Part of a small language model's weights.
Size: 16 layers, MLP 832 SwiGLU, vocabulary 32768.
Training: a variant of Muon for these matrices, 15706 steps.
MLP neurons of a small language model. Each row is named by its layer, matrix (down: output weights) and neuron, and shows model dimensions 16-143. Each number is 128 + 24 x the weight over its row's rms, rounded and kept within 0 to 255. Numbers have three digits each. A neuron's up and down rows have the sign that makes its largest values positive.
A block is one neuron, or neurons of one layer that tend to fire together. After each block is what it responds to, as a language model described it from the Wikipedia text at the highest values.

L12.down31:082165135167137131098122133135130091185127117115096136128147089114169128115120152107128128131125139120135142114117116114109105127139146123129141121107129141151092107125113122161165170150136167133139093143137084179129117103119141106118143081105081140159147117152087127105138142168137132106086157094123162158139119131128089146130094124099094126085140134104112141138095135102133140144144
L12.down184:131146143129111085120152160154161126120141157122131100142042134088133183139113130119094091132114201135132140132122096118132116147102108157112130148145131151139103134120078125120148150138145126154156162166133106132155104119144146118120090095152096109114106130098140136107127127165104119178137113099098131109125150115132129124132152103154159148122112156139119176118111116125130151087137
L12.down358:078123113118117100148118155137133094148155101131143131128128102119173133143138145131124085088103108131110143122088155139103123139127128112122089119148117112136139152135149111119142125205100137161170111115107162111141112125112152145111146091151100135103164128140123101143146089154152111065144159143119139152107111106197084117155094126108085174127173144149132119118103092106126129161146
L12.down502:122124153111134129124137119124175144153121112085136121120099105172135187105061151109121168142129150154153151144093107109127104103114112141139106143126124135093114124112128112106151111153139160102141092111101076103132121127149127161125131137126165090130124137145146113152123098105121110142161117117140166149146138144119175096118113107158150115188112114149146129091127136165138104081104
L12.down509:142114152095117135194153124115127114116173130130142123108102112107148076114158160106139115120148169119148125132113103085128095191091168160135112121086134150087121164159163127125135109127124134168125159109127119074163128160144147141091146156126147131105198084153135120104109132100119137159134142133155122123163187102127121137142153143160097154127115100134106165137128109121153172154124
L12.down555:112113129140130116098101130123156104094154153095135138085109104144139099113125117147125146118137173130163131112099097131122139130149076155133104124160126104109103112124165128162125117102102124125076125140086107112107125130134173143148121120107100082167113152131141113098104103128110134109143095090145176158164101111125182088186143101120180149125134100133165137174142163051139110095183
L12.down611:102141167119124151169179158092118155142150114137143173087076090128104110104141145139143144129126109126104129129158117121109108150097132166107111119134145084133126111130128148119130117129109133147138143117116081135136124157123150139113147081067131138099120108159154119128145153103113140135106137115101116105125156169112108132085181145112108170154135112117176090110107137113176141106164
L12.down714:135072126112128136145123141164119136154145177146108110131105114130098145092110123119103089162151105119106129103124084151132134148108148145102131158152119105101117057148112100154135112142148124173130073167119120138148145126089144098161160103131146119135144158125137170097100137110095145073162143135154115113072068142119147096137149177152109105081139106100153097133147130167150145118117
Responds to: Decimal points splitting numbers in tables and statistics (66.8, 38.0%, 24.1%), sometimes thousands commas or time colons; rarely mid-word pieces of names.

L8.down244:125172111104134127111136113150101140095118118121142105128114149137134075153112131123110123108112141153116144132069145129088143130172091150132119118107123071172121141140094139143082156097158131136122135156149135147108106148140148119161101090105127133130125105102139150156086140097145148115091108149123115098144118133112159139149135154133183126124138153159101123067151110149115161122149
L8.down413:121126101108139128105072089129074178141060163091158096148101084149093114148079160138095113118078128133158124120087117149119141136159104167095093121124128148144151146126122144114132143125155095134091111134142175141101129143150158110109088145091096137125173118138119119143106138171126121164131112170117093113166114091139140156158139151123135088115159124146120139084176103146102126142163
Responds to: Inflectional endings that complete a main verb after its subject (declines, employs, informed), and the next word such as the, their or his.

L11.down223:123191122142111117154172114171142135136139092149095141110157092117134090152130127059132132125143118143109124157116154098122116137135128156122128116100130097165170158127112095091087177134119139158148102111145162140166147146156142150136103168135109141120096142085111161138134131136147127140128102120124129092123111104127057143133142084136107179146135124140099129115149153141128123137155
L11.down275:126140148132130134070089073119113118130130143122147121090134102131155167146097095113124151109118169165115157158099155166111106150170124100132153161110078130144116129141121126127128143106138084159127101123133108113089149109132168129095118156134097140110151067174125127080143121079116169182094139111116145105140171113107142153139118137148106127124153174107101158139092105083100148156137
L11.down627:078123167110128125129110130108194157120145125122132079099189103115136080114122121122125062117123144140140153124109105122120121139112125170128109101125143111098090096093164094126089150134132107121121139137147141145146140152094137136126090106092084154149121145154162157122108102173126121139102170087098132132144158106151144131114114109127110111135153138123100132131136123110135149103108
L11.down632:144209113140140164089135095123113134160136129152125132129141104130144088125148146120189160149154157190137137133111146132145140094135158126137141167143111117142161125131125118091183150134130118118138108134157153139160143153156174128108098106159128107105134130129096125153120082140147147103141121124154121128138115119138115118116150112150138126127134137116089120123142150112133154114143
Responds to: Nouns and word pieces in descriptions of built structures and physical objects, often right after "stone", e.g. flank(ed), wall, panels, Church, diagram.

L11.down43:093113121083111116111142144095132111137195124128152129108146085142119127120123113130138111168119118155155105114126129174087120137140094117110158108133156133129075115117145116093163133115141118086110121153121115136107145118128164161192160144134173121142121117126117150107119114176126083131127142134131150104130099106125144078116112181119154114089107147106148126147105117127109164156137
L11.down257:125162150086105115101144123161144126168134122179149130151150090144119090156138102113160145145142130094118115143146157137109181125102156098114109148137163140086140131148114150170112090134089140155129137121146103148132161128147111152134077150141160119145084129139182130127157124119098177127103143149118152124122089133082168055119152107143110158096115153124146148158101131103098123146124
L11.down260:138077129104157140127103150183126109154123153117128127087141161163134153086128185104139104141141103094105118133133126155134117136117129129089137115114149137159172108137117156151092140136121124148140119165133145136131143166129162142100123140101120130164155130141113119120088159164138119105129157169104109131146131070110148111126122075153146155121100159104167132161074148119155119113194
L11.down370:085089109081130119143147095152153100121130140144151121142149130184125085133128168137112139108148152132117100134131117134088138099132102157081139144117127131152158108114128165127119168141125110141124127185148100131118159102121123117145105097102101085133178106061126121114143112126126147111149116174108118143111107092083121117122144131125146159127151144114109107109106138125123167121161
Responds to: Short middle pieces inside words split into several tokens, mostly uncommon or technical words, e.g. int-est-ines, equ-ip-ment, sax-oph-ones.

L11.down142:114132113147103156121132096086130138097132115130140158144134106144126138134125164163078112094086152105120121075114097157128080123091120129119114201132133108123076135114138142121174141097130121131155138138100103154122075134120086102125162137111184170163122148130139117118148148107109160082118120149131164149082092115154121138079118127098106134107160119138167109118121139107108137121107
L11.down144:105129147115113109149108131125102103122102112105158143149144129124130102137078103109096148136177073151067112103094123075133157135077115149128156150048166158128150118127098120141155128139115123142141159128123102165108137111150130132141110133144142125151139107105113103103123078081148117142127161183152138111141129122134087138156155116184075141174106108127148130136134106137121116143120
L11.down175:105113082131156145166143152107133141101087087116120155107135141172156135100165173102091118115142127126114172149132132108125177136180147128106120122138153089120127141172117114135166132124120104132121120101095126102112132094102175128144108156134110107169116141138142114155153148107143153144101100102147101155044139122149131106090124116119066105150150123116148099126076125113130119112121
L11.down821:124123099210120132103108107157141098120167139126103145106115074140123128132091114153158145109112141150138121122130095087132150166101118123094129170110151119134137142151116107155133077145098128126144077151112148122131118100133144130106164110124122139137134174146138145108141187139121143069124117097149134142116148149135112133078125089136120121139116081151126169119151083149113180158118
Responds to: The decimal point between digits of numbers in tables and statistics, e.g. 23.5, 55.45%, 6.5 oz; occasionally a time colon (10:00) or mid-word pieces.

L8.down98:143080149096173129167132170091130116129120076116123135175138121098138103113158110136160112105100101129148127163121112116154128110158104190125163118126144132107107148116133110109150100108126109119146102128131134155083156134179161151126136173151103141124093166152144132099143155086130109155197112119132117101126124142160167146140128096163131138152116122107114118139183118154145114076144
L8.down186:164132214093116117169126153150156084143096122134140092111109155106138176171110123136101145102136117159141131130127106132103116135116167127160123138105084180157127131150156075113164141134136127120072127142122118137141104153129114111106138137161118077133106125160110148128161137098128118127158118123142153099134120140184139145117115099117134118113095127166088120140160141138121111116104
Responds to: Unit abbreviations and ordinal suffixes right after a numeral, such as 6.2 mi, 9 mm, 175 ft, 3rd, 41st, often in tables or measurements.

L12.down20:137120079122134134144123142144081110141124123106153166116143175132078138136120063116164112128080089104117117139125092127124162121124146100175098142150170162117140156120152145151130131108129089120120147115104107137084120146157135150118138101152152105166147164115140146157153132102118123150153051104159132112107129133114165159113151132119083101113114138163144121108153158154138119151109
L12.down65:163102146142123127148189102126153137114102155089101146167124134117133149147134124105133129143132095091091122158139149122128112155126145112119147144115155124119115106138124138129097141106105122123167155135166095134154121165140141106146067124138127130157144120110140148154154113135181115152089131136120148176099171115131076134132123122140101123114154170108110137123087109082125106156136
L12.down227:137149089125137129132120149177129143180159124148166112126079125110094086124160121125131130122122160109154083188120146177137142117133130089167072108168116129094170146122101145113112142130164138136107108148141137131161112146159166133121137113118122128176128132116136107131165130071111148150160108138145135111131096123094120121134147145131121110100143082121084147127132123155114096086104
L12.down352:184108079165105108116165141140115092117118128141112111162110154107109173116117124120159144117106134141127087116138183138125116136179145163109161126148127159084141146141102100117131118132135095107144091148155108118068134138112141196137136137123112096136157163131158127155137113123122145142088147103150077136109163115159061096110177126117139090112160140168128133132081129135113147127164
L12.down475:192139092119161129143136091071104130120159174157104136104073120145143133168118167134117129114114083137111127100149129125116130142114107106152109113144112119110123109123161155100125106170159131102108144133129165141123091169148137122156109143153219115171144178110111106129124141172107159160131101135156148142145095142131107157124138125154134154176145131122163152117115121086115104118090
L12.down579:124137152125146117145145090124116153125138157127126108142152142133139118127125117124127166138135110145125099130128092139135158136140120145098108128121104105114158117117152083140085133111099123112135134109175140133099142158163142124137096109122127124109143120085155097141169154155113105163109117118113072112093172157136104148160136081154177094130164100087076142123107096099143182114163
L12.down629:155093133162123142140110100088150144112086160142155118117096120083130150160091148093132172137141138100136117125074142147175138119111135107142087091140079133128113134161142137123095122114150151087137148130165131112160121123097101107124144116088175146132117123167115140163130136153131115101153133151144121115156107168165134127140130093167125114149128106119126115106120109113135089176118
L12.down678:117151128122103097147116167107089130145120159117166092113128110127117139142102145090121117157096114108155142151152128103122173182162127115113103125120108166154125122140109119083132184111134136159115079099113126119118131076128131125118104113145113138162161101120152143116137111143110128131109128132127140117123136102148135094121150128113145148153139196158127120147127136107189155095155
Responds to: Opening F/f pieces of split words, mostly surnames in name lists and tables (Feather, Frisch, Fingers), also Fender, foul, Friars.

L8.down27:141138110128112121124112064115160106121142134105102093168099146161121164123090122118148165118093120126129131090110139143115104113132082137077155132144150116167121117109115128210095128169100148110058106103172169086131131165161128121139106100142103108129151114133110149186146133142126112118137134131128119118149123097142115167163130115151148146141091187154128121122119098097115126157126
L8.down534:116156155110150126143127125112097098153159179128060139106075159100089137111087075113123149150116147104151119092114131140146119131121085128124163179137108110126137120113123129157084194122141120196114151108110109112121113121150159127136151151121113125149155152134103096139134125115118149119113122152170107129115127151103129153144124120160141105117095149103095119119089164166088159168145
Responds to: The connector or first letter of a later word inside proper names and titles, such as Kingdoms of, Buena V(ista), The Heart of the M(atter).

L12.down41:179146165107100148103156103151094150143113133121163085102123132150172123165118137105095109110143152106110076150122148168114108112132093121138140117076122127137120123150139145124119123126145120132112167111132137164084154151141120157152146132152141098162165088114149109088103130161152084136117146163137196153128148142094103106148098134121137143093133125138156167116128169163098103105129
L12.down124:149103147104137120096139078138132160140133160119116091112148108147175130163136149161086133131094120097106112160112118098152105140137149127136115142127105123150160152126127143109121126116100088120117145150138110107129135105133158163112180158101118144145141100100154103139117183166107134112143137137121110132114112136167107093129130117143132160162140102123161152126131128153099130079157
L12.down142:125108122118146156126119115134169157088141127101106120174115093121100115141146094135128120128154149164107137174109109159121134118114118139141116148144125120143117132098139121143149097128162122138107130069149173163109107129099071135128162143124120120151130107121162164111135168125140122103170109131151114100176113152117081165128140121131122152159132147119104160099146136130090137095151
L12.down302:127126105133123064132125176170091150107093109081128114122168152119088158126107179130093086093138153102080144107130115110095116097165124151090142109147108122107174161168125094145162076133137156141109186134148111144125146112101157149104131135112103120147127110154152117095115106107135142133149129131118097144166129108082130104117151145130161142101141125147144162130106117112146125124118
L12.down430:134115109081141143070077131097108119115171128089161105130142099127132063164114112086070119109098132077140081131081123119109151105156147133104126164123169115161119138107125145171148141141131134136142120133110117163134172125110117141156118076122120126149140128153151100125103127141140146109103132139151131083142153129123149118182155134132146133098134131153131171130129133089132131099125
L12.down448:150144158103120129122139121152144157160111155146138137101116124107148183098126108153150129105114151160129104145140158143122091140121128088119135118148113176152121119148114091101141127196150116133133152159127092134106106100157146143126116127144142130100128107125111106120152136101138151132131107122126117119129150149154127142130120142130133187151141160143174138132181127135121125084111
L12.down664:105129069123133133146153163152127101137110122145139141095112102133101150099121124112122122123119124111095136127114136145179106088150113153143158111141138096128128147112149128113107124110104123145103093167151123094151143145111139127112116132112087118130118083109119130132109141127092121140152134115127104110132139108125100131127124108166139094115149114147132132148112172102110122194172
L12.down720:133122184165138156127120120090131135143123142167108130109135129110156185182125099130116109121151129171110147094094102156141129166158121118152122105110074117083108089142126112127184076143148125139125127116141142143137118124118153102111163121154134109085104111138127109127155118100153148143161160121142118112135116139137170121107163169122150160182148105155103155145137121144141129162102
Responds to: Main verbs, often split into word pieces, right after a subject or "to" and before their object or particle, e.g. delves into, grew up, defer to.

L12.down4:147149126089128106176130177144171146110166116100157136111159143137140154158139130109156158154103129121114105102133122140142141096121138164117129114104130160092116122121107122132138125163137093102119152150096095105116127148132140134112093132105084150155148086078172148176097177150128105104129132147131116128147142130139123132140127144125124155099155109166094107135110118144129145147150
L12.down158:144133164081154101158117104113113116117168139139137144153130144142099118140105112123158144151166126150116133127106140123138116092166108088147136100146111103108118123159117125116118125118118171098135123072139145142179135127120141153146085148141147134095144110112133120126159162122138136137128080081146113128195105117125080094162116119131108117134113107138141127146153133156138106164135
L12.down185:141171107108142162145116165126138120118101158154145154162193101116134121179141101118058125128127148163106132119148086136113152110136131107131137128094151133141065132120110134138143122135127129134126144128154137093155118128146098112148146097108144196115060126134146116136083124094120112085119147136133112109164155125155134107122136113167124164107101147096129126140091146091139124112135
L12.down248:129116134128153137150126108200103113154105130127180125134153090130142127172127113145158124102152114119145110137106146156160159155140148112084183159117123144132162122111134136111116072129121123140153165130161081117098159128134128107139097093120104143151140124133136135156174104166116173111137129099128133106137130128119110109077112155117144140140078153130109144106150105130146156167129
L12.down292:106097132077110180117115105111133134159137150132133147122094153126179125105117140138129164128164166124116103115134153165126135138126166112135137083097146098099118100105093122143120121131140139131163158125100063102072136122100159112108101132155154088118112161132131161125140149159151066110148139105122119138133140154119106145098082126123125095162132147107126116139118114162123136168109
L12.down307:148137160104154152091122118143116115122113083126141142098108107155143105141121131079122110132140120177145177140187090106146106165125122131134131139105177114125124175167133181116089087118096134131083137124119113145105089129172145139100112148119093111140148088109105155090124141139136122130100110103153120142154163109147105122117126105124102121119145172142105124158127108159102181132127
L12.down423:120200136087070147091110132061096164122097179114152114145093131081110128116178119074105155140134157140132146122136161118127118092118143138136098151108105120121152148139140167110160157156169135104165123152147110124154124110110122122100156156084132165142099133144110145168153152090127149116121152110151145107174133137121112144113131102118137132124166143062128141147137125094100131186146
L12.down503:139134088142127124102082110132117140149120133129121134110111088138072143146131184096131121172131072170122143080120124151116100127106118119150120098121094097102106104095156171123088168178057127137122160083145128167162116147118153128138141109153125090112123092101113112123104073136095132105152142121142096117094131122147144127140148152122129058102123140120107139115042126096116136147122
Responds to: Opening parenthesis after a °F value in Wikipedia climate tables, as in 73.6 (23.1), plus scattered mid-word fragments like carvings, lions, tempera.

L11.down290:110117148137132134144162092161136133158106145135146130109135123120160142147126103119127098125120128118117103178149153113102143154118146113117077118138149105153157111130182098141096140132109123112157135101170167121112152135121163114140117091081123125148169156110120168128131126136136114144143158101110088129141145117152142088198121094092147112102124135085089132165119089092140137163147
L11.down392:139122148126101135111173120125098132129109110139144139124137125110140160090171119138094135121149122114158109115128106127116133120129095145083164134081146104120125134103118136132060120104094178132109132133167131182086172154160182101126094093104137165122118083082133079130150134108152122121143156151112104125110160149090106131107127087108141114122123108121144133109105120100134125133137
L11.down476:121147167150137147146165105129151153149096122111082105156102105155135139098120104113180181137142113137150112141165143120154130104147130110136149087160100092097120134109112071135111110068105172106159123134152128150129144148125142119141100123048155119125104166102097176121127146131138119144128127131135115136128129139116111140099112115105135141106080092103102136170138111127069163138136
L11.down523:155136183147128113139164097144136159145114134153132109119110151127157112164091150115128114145139143134103142160151136114113142140165139129142146098112129128145152156116108114125096163157101116132097054076126187151092105134107100159139153080137113117164130104176130126119143163087128110107151085119105140154155154115160172118143115102110126154152113141079152097187167137125162102161132
Responds to: First word-piece of a surname right after a first name or initial, as in W. H. Gr(attan), Nick Sc(ruton), Werner He(isenberg).

L11.down190:082131118155138101121183114130160150128116126137137095116108129142137082126133118104121169114109112138133120122121150168137120121130080126141170146108123148090143080082120107128111125133125118158187098138103142147097117183146087115146119123157160093112121107117160105172132120126127132165128136101132157124157116116121135145136123150124120117107127134141141104126148106136119142148083
L11.down241:119174093153147086113136117114166102139142129117161135127129123125172110144138112119115128130147141098117128121108134118116123128148140125180122093140113105149108116177172127128143123152142143125161100108133136093150084112086117142157135147142157113181148104139115156181139165081133139111143142122151084114091135142137172110100122123157109143103143136147094130189151142165166134092124
L11.down438:120164119203149140123086146117147168123163171107119083144115169134105158163094122155127152113121109118136104140124122122109117121110135104149104118124132130126138105148165163130082131153091140142171127169131137128152092122157170125076110132122142133083168124142111149108155104133132121143141122081125100132127134161133132109136073077165129166110148133144119095146114127146135124082127
L11.down653:113101127111099119162119134129123139132128104136163144123105151125142131156125099164065091169155115099144115137123163117194114129110112082130153176124138122156130130086123150146109152121115136101106109142114153132097134099107117111119127077131156125152144118150134128146110124143052122108162165115122139149131110048107117156136098156161180146124141138107118123126118127135122116108097
Responds to: En dashes and digits inside match scores in sports results tables and text, such as 4–6, 6–3 in tennis or 3–1 in football and volleyball; weak elsewhere.

L12.down107:108117116166134124105147157161107119120133112121108109110097072109123153121124149172114097147126116096104139130083148103163088089146128150134147142100145113115105149152117109116126098105129122102089181127112151139147123148153172127150175141145122154132148103125118119134110131138092164118150119126138160152100094059086134115074162129147116135139154112133132137116090100078130122099141
L12.down313:127139104132119129150119078136119118150161160128118112138074156182158112116135152081158128108136146143142097114072123151125126117150168162132131104113104126126133142147096155161130092136109128154127133136078140178118132149114085126161146120135141135144125116129111109055108120155109144178133162099086092146140109156126139124108148177121110101123152120119121109166163127146152111074132
L12.down398:123141113124154130149116168155155147115150099123190107129143136162137106102138121138154176174121078130085133129134150102115102129136108135122123126162156152122133140122136152163106139106100130068109115130128128114082155148161162129074129098182145154164133131140134140135129159134124081089141141139138111108185122160144158095129177140205199128127120124155139131139089120196133115114144
L12.down480:123096096134095164118138096121178130114121085134084107125116104104122109180096114134091105183166113134153086117141133165143093111123124148164130137106105140103138132090163140143158115145127140121114125120133093099145104141103147146098148171143135109162163176089180168111164123143129166108094098121112136136140124117145107128097159132176125101119150103120142106121118127171128133132112
L12.down487:141132131103135148087156177175081139154175130149118131133164170107098144183083144140151121137155130136097090120113136132151149116147117113117166117115134150111133107118132134140131108100114104099172089119134107146154100079106109197156171113142119127152147109142132121105108141108131138137134117124088150118139070133122129113160131084099166088143135146147149175154126149098102152136145
L12.down524:167116101111092126155125117137133146081106140155117102116106063079114159089175134134103141143131144137139124094110140113101085156103132132114117143130140093105120086103150113119090132121114111141153132138099145154134119138131108146159129108113092117167130112133129090102144134136153119145137174112135122119163143121137119126133083135152122080142146122114189106131072111143071124117136
L12.down543:144104106175136119150142135128137119121145144195110140134119129132114153143142141092190085147122158104140083154117157124168123104120118139111136083136175133076134171145092130146144138119107126125149152131083127153134097122138104119118117156134119071125124188123088155103123111123134143154098130114115101109125110112127117104147139115136078099142124077110128131152141093115178126127076
L12.down730:109136116189137136118141115099133130129083114144145130123126122133083123111138166180112111149126100134145102109129047144137071140146138147130116084117154110094140119136076114096140147149146111129110182144127094129143146125156094138133139140099155096109130122163147142130120110134129130125141128105089130160134134143117106160109117148150111138166128074124138125157093136099136114084128
Responds to: Dashes and separators between two numbers in sports scores and ranges, such as 2–1, 6–4, 1-3, and "2.5 to 6".

L11.down111:165108119108129137131117168080149152150144168085155174159153138151114103102169135081154132084105135126130151140123188105114158099109142130102095103105103098081119144169138150132100119128152165100117117141159140121124146125133116109111165159163125158098107120146113140139105135091103187097140101137149145163118098160162111109130156136130138114115123125154137161079112110117075123118171
L11.down211:121136070104139169112115152072095144138104123130129092141156120158149163160098137141144103105159151128150154091083118158128154151117088089127120142117122145149074119116149111115088103123129101110124117102139125145084123113123108146159105166122106123143155123115112132126127146136143187109121124142116122157148130087142149123123101186129148167136109129117138134125107078119154133135154
L11.down510:130065114150127128179135133128165166133159140133123129163143116113118116126131170136130115109127094120147130137142113167123162110110146166098160091150164124117104120121151139142119132179152151106102109130118125164091119127145108115130103176094099124139109115132129114102107138141144123147123110147138099111138104090129131122114131144121162120094146115174103128108118101087159127072142
L11.down550:136154136148146152117134147089125111141130132129110120167105092108145140124124154147148122094145128119150165154137164104178156122091147133121129116155131150121153102188093148138117139089159180119108201137153118102152137115136135123094175126186167141085124128112111094108122134111102132181123112143145165118081169124156131161143135123112101092155104151096110128089132124104120094129159
Responds to: Mainly the first piece of a unit abbreviation right after a number in specs or infoboxes, such as 150 hp, 185 g, 262 cuin; weaker on scattered word-initial fragments.

L12.down15:140137129110133153122140159129087111119111146129136126129136119087141137149184104122126126136118104126171134117113145132165161092137109141104079130155133103151135091124187141148103089121139161094190132118161119162116127068122121139187126127142110146150081142138122111140185143117129129110141121121145095140134135158101131116149160117130108111127086114097118153119113097157123162156118
L12.down43:139128086107158140106156133128152101110122095112136120106102122128149132105113085065128132104167119154124134120091113114138147146149118148111124162152125125124145054123107177150127145161102076162109143117134075121103138146122134150156127138137083109124155102138123133149103127155136123144088112150099109089151093126122090126126084136161139175114128175142127089136095120109141129143173
L12.down77:146102077122111129132115118150144131121142165092105098121146086144127139117131140139174076150107156116132153110152106091165129117115136137110151158123177151156123104154120128141094148121116114130121161185114128094140139143128155143153109129093128138107104103098109151126097120130154104144109135117088143147105119146051110118156146092136089141096118131117159096122115152111139121124167
L12.down197:150110089137135144097110157123112135145130129129118068141126109139116133119142095133084094137132119168135115127149114142151131156131104139117107100099176121090100124115157135147196092131141122127161126117092151056119105143142118146134093143152147101109132145128166114087109077113147115128091106124150142087138138104107139120152154107111120155091150101116115122143110107122072100166126
L12.down388:123128118134119103069111157100109168150125156152057150115171125143128116143193114138103111112133122132077092101104146161165130109159112157118112119117170124149143139147145143149130140131093122131134140143126127072068135139143102155130105145123094124104075102153129081158090096114137121130174097073186131108155131131103128132123119132100140131100163152125095145142124135112125124113144
L12.down577:144107095137123129104122121118114109131135161139125123149112122101137104154138127133127116149130112159125139100195129107132091145109127127137152169150080110118138159100125130135125132170150094134064101115134160144124128126153163104110113145086125143107131140131132167091106170109162086104125136096185115113138130120129130122136151135155113122114104139103143105137117129072143086155119
L12.down628:146122139140111090096120115118139122137131112130153159117129129129070130179153164112085131143125097082114149124159108151115150104154099126089114138162089132118105126149089159079080119136157140102155136128120157165091119127115128134168092124121136114165121124140103153199115118128149129150166135135117150143111113126102135115111146129109084131059181105129147105164098132136136087118132
L12.down799:090118149128104143167176149195143112106099132155090154153153143125115123145159135136155147144130170133085149127116123118086125129128143131107095154070129134102131119127170136115151148142115174143146100128120086057096162160159131094126149101124113146130111103143148118117092115143147166086105071135116107111151102138131162138114147114139147132144151161134135160158129138119124123150148
Responds to: Short mid-word fragments inside long or unfamiliar words, often Greek/Latin scientific terms or foreign names, e.g. Vide-oph-ones, br-ach-ial, Met-all-icity.

L11.down24:156143192143124144160131104173129137133109110127183107110143098148112084114124149126132148117129108098145160149089111101115127154112165134164132124141152105129136074109157115143086114116122096104132110153151139101122159142123136079151086096110070109095143125075164132145068129123158137127110133160174111139165165111122078117109143147125139145108098132106123139092174145068121155107167
L11.down181:123152124104157159109102165107129133122129127140154088120150134103161087147095140055165145126129115119107126160136163127123145147191108141149130124114090109137150143107113134141147140126085128104136123121138109085154146137134166116123083150158115130145164100133157119108129108096145164099134137171132088133104139118130143114137118137115116152120117148129124133136115111127121154157122
L11.down252:117109116135117125123069156141155164155137143129162132154146138104096120120110117127134138109126146127113133137135093141134123161092126129116200121140107117103117107183165139144116061092166117138135138150128108117089168121112171135146112099121133121119156113124156157141128132138121119099154130154115140145135127117128134125078104121169154138097155131111145149091136150116128125124140
L11.down818:133165142173117148127117095145150150150104129163133092140101078176106131145121159179105123142117142134146132132116095134124127139130169131113107118120170125169123115114145125117152120103134092130125112160141162143153153138106140164137102110061063120109128135122154098143069149173161133128132136122125129127157128117147117172131105129129118144138138097108130127141156173098085154090140
Responds to: Main-verb tokens, often a verb's first word piece, right after a full subject noun phrase, as in the framework replaces, teeth differ.

L8.down639:156137092116110119119150107132097172098183152098128106076154178147124135127117114140135124122158151126159147125118119170131149068144121119137110162143131129126111106190139144160118126123142118151119101105132143104141073083104127166089110157112129114111146134134140128125111104117135126116101124157125117151130106122155139101152154068137092121072137087104150091152145097150150177117114
L8.down647:084144120127152141110092113104111084165114130130142140147132103073110090125146141119124143112161136164128115112067148099091102154177136122133134118147130119130096099129142113124150087130101124117143148112133153166085082130134108155201100126137134171038130135102145134136120145107112136134097168125126125148124148138146149121111165160136167130128132138107146152161184148147161128152133
Responds to: Dashes, slashes and table pipes right after a number in sports scores and stat tables, as in 1–1, 11 / (2), 11 | 1; weaker on mid-word pieces of foreign names.

L12.down128:147122191151153114119145092132150136126111148169147113154114157135093136119099121155158156131097094119109149094151172130126128088130138084115107162134138127078155140099191123157159147143148125109136174156158062113134127108122150156167090138130104146135106177117176131124159125151108154134127119116110155149142105068108116094135149105123114120143092141135105109127111104144106122108115
L12.down149:131112151147152090094135131185109125160162162153126118087129155141108127134138115180126102150126123135169148105122135138101108126134143129125089130131109090128147119139140139137106108128122144147151111154132143154113130164105131067170151100061118134129105119123157141117145094104133150138111110094117116117135122117173111149153136147124100109115084126160154127147094116153090099122142
L12.down163:162129162141134159103110159115105146158099137134115149139146138160189115108093121158148107105138137165171127101102144138116211135094093159139134131141105122135110120113145148139171121152114138097152114128142168162135153142109167118142124114143120135107104119135157101153084176114104135118101126158100109153128121060147140133116098108153110094114167126185099121127182130126167151128151
L12.down253:149117111143136103105172159120161150157148127122152131097136120124131130105104109095092161121107158115137146138112131137117160133192091095088117102111107169132203121146151133133125120205143105164109074147133178160070181127100149098149106144123089114151145125157144092151153149120127151140162083118159135153112117151123125120108134090134145133137077094109130125091155088147145128074171
L12.down392:118137108144133134133102170098103123112113132120143128090099078158118112106139086096139167117103125163125117103147137101136176088137123137129115133151115110164110125112129116153082122176169137120076073108152119158133196139094163117112146120111162150118149149160133105099136108150164104097113168103096150099074137122147102137131132111143135134150094101150088168128136140089127170156128
L12.down479:170134139131147131108096117176114116108117157112112142127165145116120101104112158132129115126092145120137135169199117140111126136123129199175090164144119133135143129100116132093138100110119138114195129111118117144130126113138118152136105136128161119135091094126126122137075071209142184130112180138129116159124141166150137096094117102152138118095131112120121154126125103135145112125115
L12.down651:078145109162145144131109167152156178132174169125129132134117156119127110106138050137088173143122141123122107168136137127119068125127102121100148137099126131117152121138134117162097141123126132096092085107132148157122085173121123116080177113112161110139116126124129101143134125113103088117106101089086103081109125108110130141109102115113141104166127121132123144131166109127149141113169
L12.down727:113159081131096078125113121112120111090134112096112120126118121114150102080143120143136121084141135100142130123113113124112111150122153083151117099138131132120127139131078110139134098126162118159124124115102081138097140093162119132167135180176168139135091126114143152128153139141130112149084125119128092092154114155117153138088117124123158143127110154155102160155094131104117135145163
Responds to: Unit symbols or abbreviations right after a number in specs, tables and descriptions, such as g, cm, ft, K; also weaker hits on "high" and "in" (height).

L8.down430:113128123140112092096168098113089140137108141108130099139081134091117179092110126165185108115108087114153133115124135109146087122135107139096151103130149129163076171129128130159107153164133094149136147145171124146127126160110066173106136129109108106120145102103102127141126129147126128097146139133119104160123059131129109131173131110127091130117159111145129099081091144139122122092142
L8.down733:147163114148120180091146125121161138169160112110148160112121117103151160125129124162136160160169133156112120110151072138146140136136154112123114105130116115129151123106123160160112116156098159064116122129133141151119111173100120131112100122173093111159133088127168068118137121109140117109148102093139150146105103131126114092158157128121143141105172121128166154128137153129135120144118
Responds to: Cells, separators, digits and headers inside Wikipedia tables, infobox bullet lists and statistics, e.g. "| No.", "| —", "- •", "9.2".

L8.down287:149128147155135138146137093151104126105126113171127119111126133162107118114105106082137181157120094132189131129141134124134133134147104186141091099169132156152158091118135124106121116119134133184133149129154116122133096128121128093122132176128142109098141115139130177133140156116120176146158085121149071099120123155131100122127124112173107139135140095128117080109133108108122169106115
L8.down807:143139106101139123127124132176119144117144117139161138152144121098156108163115166178089142072133094151126147118101171188160136090084103105150130159121110163108103142159135118145086124141104170115123133122156105132093116125123094137085099136135154109119140136162151110112114091146139120138129156136130133115094080131136156106130166132154139096153164133079146127124135141114114138145136
Responds to: Short word-piece fragments inside split, often rare or foreign words, especially the vowel o, as in al-o-of, am-o-ebas, m-os-que.